{"num_key_value_heads": 1, "intermediate_size": 512, "hidden_act": "swiglu", "norm": "rmsnorm", "norm_place": "pre", "qk_norm": false, "attn_scale": 0.177, "tie_word_embeddings": true, "optimizer": "muon", "max_grad_norm": 2.0, "warmup_steps": 200, "decay_fraction": 0.764, "max_seq_len": 2048, "train_tokens": 184200000}
MLP neurons of a small language model. Each row is named by its layer, matrix (down: output weights) and neuron, and shows model dimensions 16-111. Each number is 500 + 25 x the weight over its row's rms, rounded and kept within 0 to 999. Numbers have three digits each. A neuron's up and down rows have the sign that makes its largest values positive.
Before each neuron's rows, "fires before" lists the tokens most often just after its 100 highest values on Wikipedia text that the model never trained on.

fires before: "m", "t", "g", "ce", "l", "p"
L3.down401:512551493525476509518499516515498452497525519498517503480483469510526480489501498519514534509518499545505518536501496487492529527536500531491489511507537495502500494509467464464518491445509452488519506496463531527516530502490529454480539478572556480465512483467509514477482472477499489500

fires before: "ain", "ic", " of", "ace", "y"
L4.down53:526503509479524507498527490505523493558451499469448518483512524493495516504500459529496514529514508520475480491539447503476493492534475502460496556491529532493504547517478529514505513487487498491488510519557530506493487485519520495520518487502512474499510477512486495511471481438522485495

fires before: "e", "ied", "t", "fer"
L2.down57:522505485491529490494464510527532517493562556501510525509506498504521447477472456470517476503482539506485521438506513514486496555523515431474472508469522504479528509522479474477496485487443492493497519487528509500484501491521476484521493549502473487456511505525523498484548509477533498485

fires before: "y", "es", "ed", "v", "ies", "ell"
L4.down349:493509484508484461484532472550514455526538510501504503501470497532556499494470481533479480534489501517456519508505512454499484541515497549506523491502471488476498544467482503509534474497553510561507512510507505521461461493520462481521480493497490466523522514515437516489520473496546479495

fires before: "ition", "ing", "ts", "es", "inal", "ed"
L11.down335:510511502526530455519472544526488496499487515476544523526435522551498533514483514510514515507505527513514516490487489485507487554468529481475524514504505489535522490510490466475534496515522554526516534511463497509471563452465480536497493492521499547500503529563537529496487507522510518492

fires before: "ed", "ted", "t", "ts", "s", "h"
L2.down258:499512474500498469519541470519540504521527519511519492508514454460467475488528524507474536470476491493511501475478487511468499524476518499498496497489524479509517472522549504489518508496489509561558516506506515518439585481459511491469491500502528517440492515517520492491502503515458511533

fires before: "an", "n", "y", "it", " of", " |"
L12.down157:502502514474501477520517520468548500517483494532463500490471453520454481494518469536452465517476530488487477539515490494501445498486499461469452443486502474497511500508522499488496509489508499479504506503469507474550514554479508524489495504490509475542536540491476500529525467544507474488

fires before: "y", "ain", "ed", "es", "v", "ies"
L2.down290:511512511500461486487451496504527472499511525497475481467450508533511497497488426543497491551469497493473525558504503481508480544487505505483490492488494495479505513507453514488539459511563504508506490532533531504456456454516491465526487518483485453492528509491470513500514480498534496495

fires before: "r", "in", "t", "ain", "ri"
L7.down194:523516502479520490483491476532486493519487511496465473505458523530503530444445542496546493504520498495488474484448461491515518535474474507508484520536475500457532475547522476531499504504502499510478516487558500488480471471479457544498485444522533494536509488513490463474494491478500515560

fires before: "ing", "ed", "\n", "e", "es", "er"
L2.down101:454516489476496469482486473504506492458508479494511505492463505484510474508461480469478547531498513505470539463470449497531506529513482487551528498456513489517521512491515481505526440523528500489559512529515457500493463487527513486515494483503491452485482493480482536525487498507526540536

fires before: "ord", "og", "i", "re", "or"
L6.down224:518501495513499511512510498570484422469484502522493499465568536540482510474511503539526463505509473519490474490495515460501489506485482512449511496534493469508496557511474501478481451490542525499514524539468508508505488543506524489493534477508581473522472477484492453546484503553522557508

fires before: "e", "ied", "fer", "t", "orn"
L3.down21:537497501483502485509467517507521534496500543506505486533460490511540470471487464512527449519452503497487505485489493511481506504537489403502487512483513530486492526532489441466482446507479496504449513495488522489480552491498483490496502512490499522520491480523540463472509487504489495507

fires before: "\n", "=="
L11.down401:512477526502493469498520507447460542503506513524506478482488526483513492501504487504532463502484472468508519536523486529523484498497500479524483488486494509529515472532494457512448493507581486490512487474487482471483468517496509525521530507515522515502521463492504506522508523517499504543

fires before: "ion", "ions", "ed"
L2.down135:513519484463465519555494512501526497539478532501518511476481479526531550452518559473527517497512486468470497457492489514468513508465499519532466469519531481492493547518498498500500495518485452539540461475524513500520522451508541489541477521474481498492504511535510490481505484492512505474

fires before: "ers", "es", "ing", " |", "ed"
L7.down110:509514522477489500510480498488509478478490484510507534458478476540456494471499539504476464457523492512522506557505484496506487468474473493504494504474486493491479494508492513475480500517582512522510526529458507531559537492489508515473492501503539524510526520522548480479456518489478509456

fires before: "ic", " of", "un", "m", "it"
L4.down132:503478497534527497501534497508529480543505516464452508469497509442532479549507466516494492529532514557507503505503483475496479519481497537482501518485505504512526523522554514469512468524485513497525543498528520465533547492497486502479483482506544514521477490500516511507494519503498464517

fires before: "e", "es", "k", "o", "ed"
L12.down507:473512495514545457493468534516473494524530484459555510476493538525485495518523452481504494504494476523505527507518509474502511524482465503492510546523476529514534478513538480489505531517545491518519577500518505491493488481499484528515470516511528516481522489508512496491472481505477517477

fires before: "in", "im", "ot", "iv", "ed", "ess"
L7.down29:543551485455518471532500508492485485495526499482481469480500492493512506499501523535480523516468483524461418518530525460526542514482480497507507478522534539487502481504492496458472487480515497480535505481506489509494474530542543513482474517500468504501502529499492470522474531480563446474

fires before: "ut", "v", "ts", "t", "u"
L12.down480:519439528513500529486511521485528529522490507517472499472487483455488499506465533496464474495518460480461482513536470491508532539510517491512546477489519519565465498512511436456545506501483484475517512515488494518513477457486497553483486507505465514483487479518529484511475500518542448501

fires before: "ul", "o", "p", "t", "ent", "ence"
L7.down84:550487528503415473470428481552521504517520510502536524490511507517481506495542519517500451475488473511490562500485510472525546544520533497510536517488475506458490497515446485514476487509528543502471503480472495475530516488544517519489499524466510458498477505496516513487513486471501492509

fires before: "t", "ound", "ch", "m", "r"
L3.down484:454536537515521505499545480488476462465474529496528476478527520511467539506534552507496516505502460509485465486492489495524561545512496428481480489506535529499544492509523461497505447533552486503444511502535488496503552454499466463521477486576518439504495481511553485492456520495481535539

fires before: "y", "es", "ed", "ies", "v", "ell"
L6.down388:478474518534471460480463479518481488473478519499506505446462476492520506458519444527484527526497516515500558557493504489546482529491540502499481501465489492466507525509460515508535490493552520510533490492496491539475470493510475504535505517515489487543543507516462480512514497480535493493

fires before: "ic", "ed", "ice", " the", "ing", "ers"
L3.down171:478498521525516485529493507531540532493490478532518485478519491516486517506439483510509497555511488502481521460516483489469498502466510461462539554467491477476508468540523478488532520509563525543496517508501495490529478501496524519540507499518509505483497468463520518505464500544505511470

fires before: "ly", "le", "n", "l", "les"
L7.down223:473457538499497536479533495500446498488540472512493507494526512511452474507523490502482470475507488484498485468523515526491499516495517545478467474492516473541508475539483481529474526483491526458478492523569506485476445506501545488548512486521460468484492548508503509469491517505497512517

fires before: "os", "a", "ass", "im", "in", "ub"
L6.down383:500516459477516520496511511504438520522464504524469527563524509524511500517495501512514476481485469560447464525478509497487494520492505553491545523496490509475477530501470449528452543480500526501508518480475501467506487491522490521513500502491510512537458467506521472481521539447483515480

fires before: "ub", "os", "ass", "a", "in", "er"
L3.down432:507547471476537499552473522493457513548505499518492537521511485477512526520542458526521511471513520494495496526466506520525491530491487476472555468479452528511524511502512493464475481495513519472486517469509541518531546479546555484513492467488494512534498492509505499522520504465504484531

fires before: "t", "m", "g", "ch", "ts", "n"
L4.down359:450504471525502493504503469491543498503500545470535506480571546486477510510501484520552477469490492540476515495457482508546529536491487479487516492505501507455509475531557508472476497539523499496500466541495484499510502495479506481474502525530487478510504495511517509519493488514528498529

fires before: "t", "p", "h", "per", "ce", "ec"
L4.down367:489540471481453450438501449537506482498475516474522512482504516509464482475509499536461478503544499510502509518467466481497485529490512510466520469527513463507492515528501506454532486492521494458507505499477504505499506513576529528463516487534505507464488481508511497423501514520485498483

fires before: "ou", "ing", "ed", "ound", "ad", "s"
L2.down198:462499544503525484488455490485520530511517511500549502508515534515500512452510510545504558500499512542524501484541488496512504502491494462470471523486525489472512485492506470482481470480548482485522541489520507521502505512482494518505493573516497535505484522491501485507462505467504517522

fires before: "im", "ed", "in", "s", "ess", "iv"
L2.down464:484511497469516500487533518503540485510514536490480506496476486504484529476554518494495486508525521492486446490539508498501480568464517494479507425520500481492438496528513491499474506481558519495549482473502517487526540531530522462503505502477473540498487510480539534505526515528529500514

fires before: "t", "m", "g", "ch", "ts"
L4.down267:482483496520502504526505486506510517508497550487497454479512520521473542543518522448530517484531462494463483512485467487508531542474502445521512490473587513494512495492491474499512460551542444491457459511536489489521508466481480502472491480502503444523510465530499529490456495482461532511

fires before: "ion", "ed", "ions", "ric", "r"
L4.down148:492499506472494485531471522524482501478489518500521530511480491525547522490481490512518494499483466495451516470491476497422490517479530497527446471508537486495498545510465512505503505471473435572516506506508499485525540479442530463528508521501508527498521496495508515529472480490481474487

fires before: "ord", "og", "or", "i", "re"
L2.down149:518542517505502482552473470509489446468516467502474535506507507516492547510490478551510504480513517527477501440476482465519485466502527499470468508512502514560527512520481561509510462520507502482502521506546526527481484479489554503526517500552506511465477525482463519486515435461503527505

fires before: "ord", "og", "ec", "e", "ons"
L6.down36:520559495468453476487492516589507459484496490551526477509538469534507504481515512536520488545503494522497512493475513491524515494474509499473450499486519514539471534510482531473476466488528520479515555522490542518519504521502474484466481491469523487484517521479498485515503495501496490481

fires before: "ord", "ur", "og", "om", "up", "port"
L4.down434:474554495505459532522482491515499469525508500491494520491529513522520517475487496513504478515507546500523525500501511502503492476533541504486466475510507492506473535530496482504525492486485511484505491490536536487502476556456464505511494471511539478462486491520482457524503518526526510509

fires before: "en", "over", "re", "u", "e"
L4.down402:529497510522493504458520483567503459537571524469531496519504541482502534474505444515532481481518521496432486515537493496508511466492489484503517499498504540468536509511490505508483472489517504475536494506485524492508557473509505490454533514513538462491519503513463531504520477460497514537

fires before: "ober", "or", "ions", "ed", "s"
L6.down200:518527501447540506534520484486478500543544496439463456483454521530501533486548527488512510532493498535514485490544483497504469495532527502501501502490514463480479520487517524529532518526507472494482475480519506439532514509520503537504500522491528554529515524513511494494474461496527494558

fires before: "t", "s", "e"
L12.down250:539505493520511471466536476517473526506526529501483482468490474521473495508505505484432472519507541464485508483529542507511519521510468461508480496487534503520517478515445508495484522509519476489519490509479536503469517490519455489495488548508487508477526527449504513531486481507545514492

fires before: "\n", " 2", " ", " 4", " 0", " 1"
L3.down193:489482495516489475489491516512480424538501508510510494513485486530459508485490518497513503511541520487491554540477482509481459518492474510480480505510523480483561524461506511457489483493525545567527479519445465533491432486506477509490494507497447497479496556488518546457513513526493523475

fires before: "y", "es", "ed", "ies", "v", "ell"
L4.down377:503496521509461492488486503514503491510529536507483495484490521535497496501532461559494500551459482494494525532503495494537469550478515485506520486490484499473505499501449489501550478519560489532522486513505522496459454446530493457518495551483512467497530514498488496488512497511531507500

fires before: "t", "ound", "ch", "m", "r"
L2.down407:445497494512504498496505478517501513505521505498495493491491512530488550506522525468512484485478469524488455516474504476495533536481506469504495493525537498469555510491514477471508444541518508510438490515500565510524522505502483481508481474543509434512466452506529465517466486499479511550

fires before: "\n"
L2.down436:470476520505504452487499516480455467509479483521527495529503447486487523496496481455531543465539503472503529526488461490539445489508490474532507465529547500549480470496518527483499493478525447503543482513500478496518471496488507494496484447505505496500464430489507521501533491561502494515

fires before: "ic", " of", "un", "it", "and", "y"
L3.down18:532499479503504477538505476519559479530494563490425514488495518460514487535507426524463468488526522539531536534507496482466470494496457511486491488488498502470498510535522497493537483544510491491533542522529512513538501499490535518463487489513514534490505490518551548515472532529530454521

fires before: ",", ".", "\n", " |", "and", ")"
L12.down210:476451482518476512499469508534486524503480501502497486514502484512474497527507523523479499486546480497501471475536432506544477500526520473513521483498481534512489450475440533510472492521514467499523506502522515437504466552507489500498474538499473505477545486495526512495518490515500450501

fires before: "m", "p", "en", "r", "e"
L2.down242:478502448532499522512494486538543506517562511505508500504510502504489496502476487556516482491503521484506463507516493495510471487478464537505517470498507498495503510491479515495500486480500470467525504501475462510509524493502533493464519486462507437438502476481482525522512487507518495495

fires before: "ates", "ity", "ision", "ate", ";", " |"
L6.down351:480502504445507490509476482512523499460530451501510515514550498479501568479466489459478472538509488454518485450459509497465497477493486483532520479502523531495505451514502511468491492479465532467525509496512524527474477461506494496473507486485507485460469504423507450483523491529476498529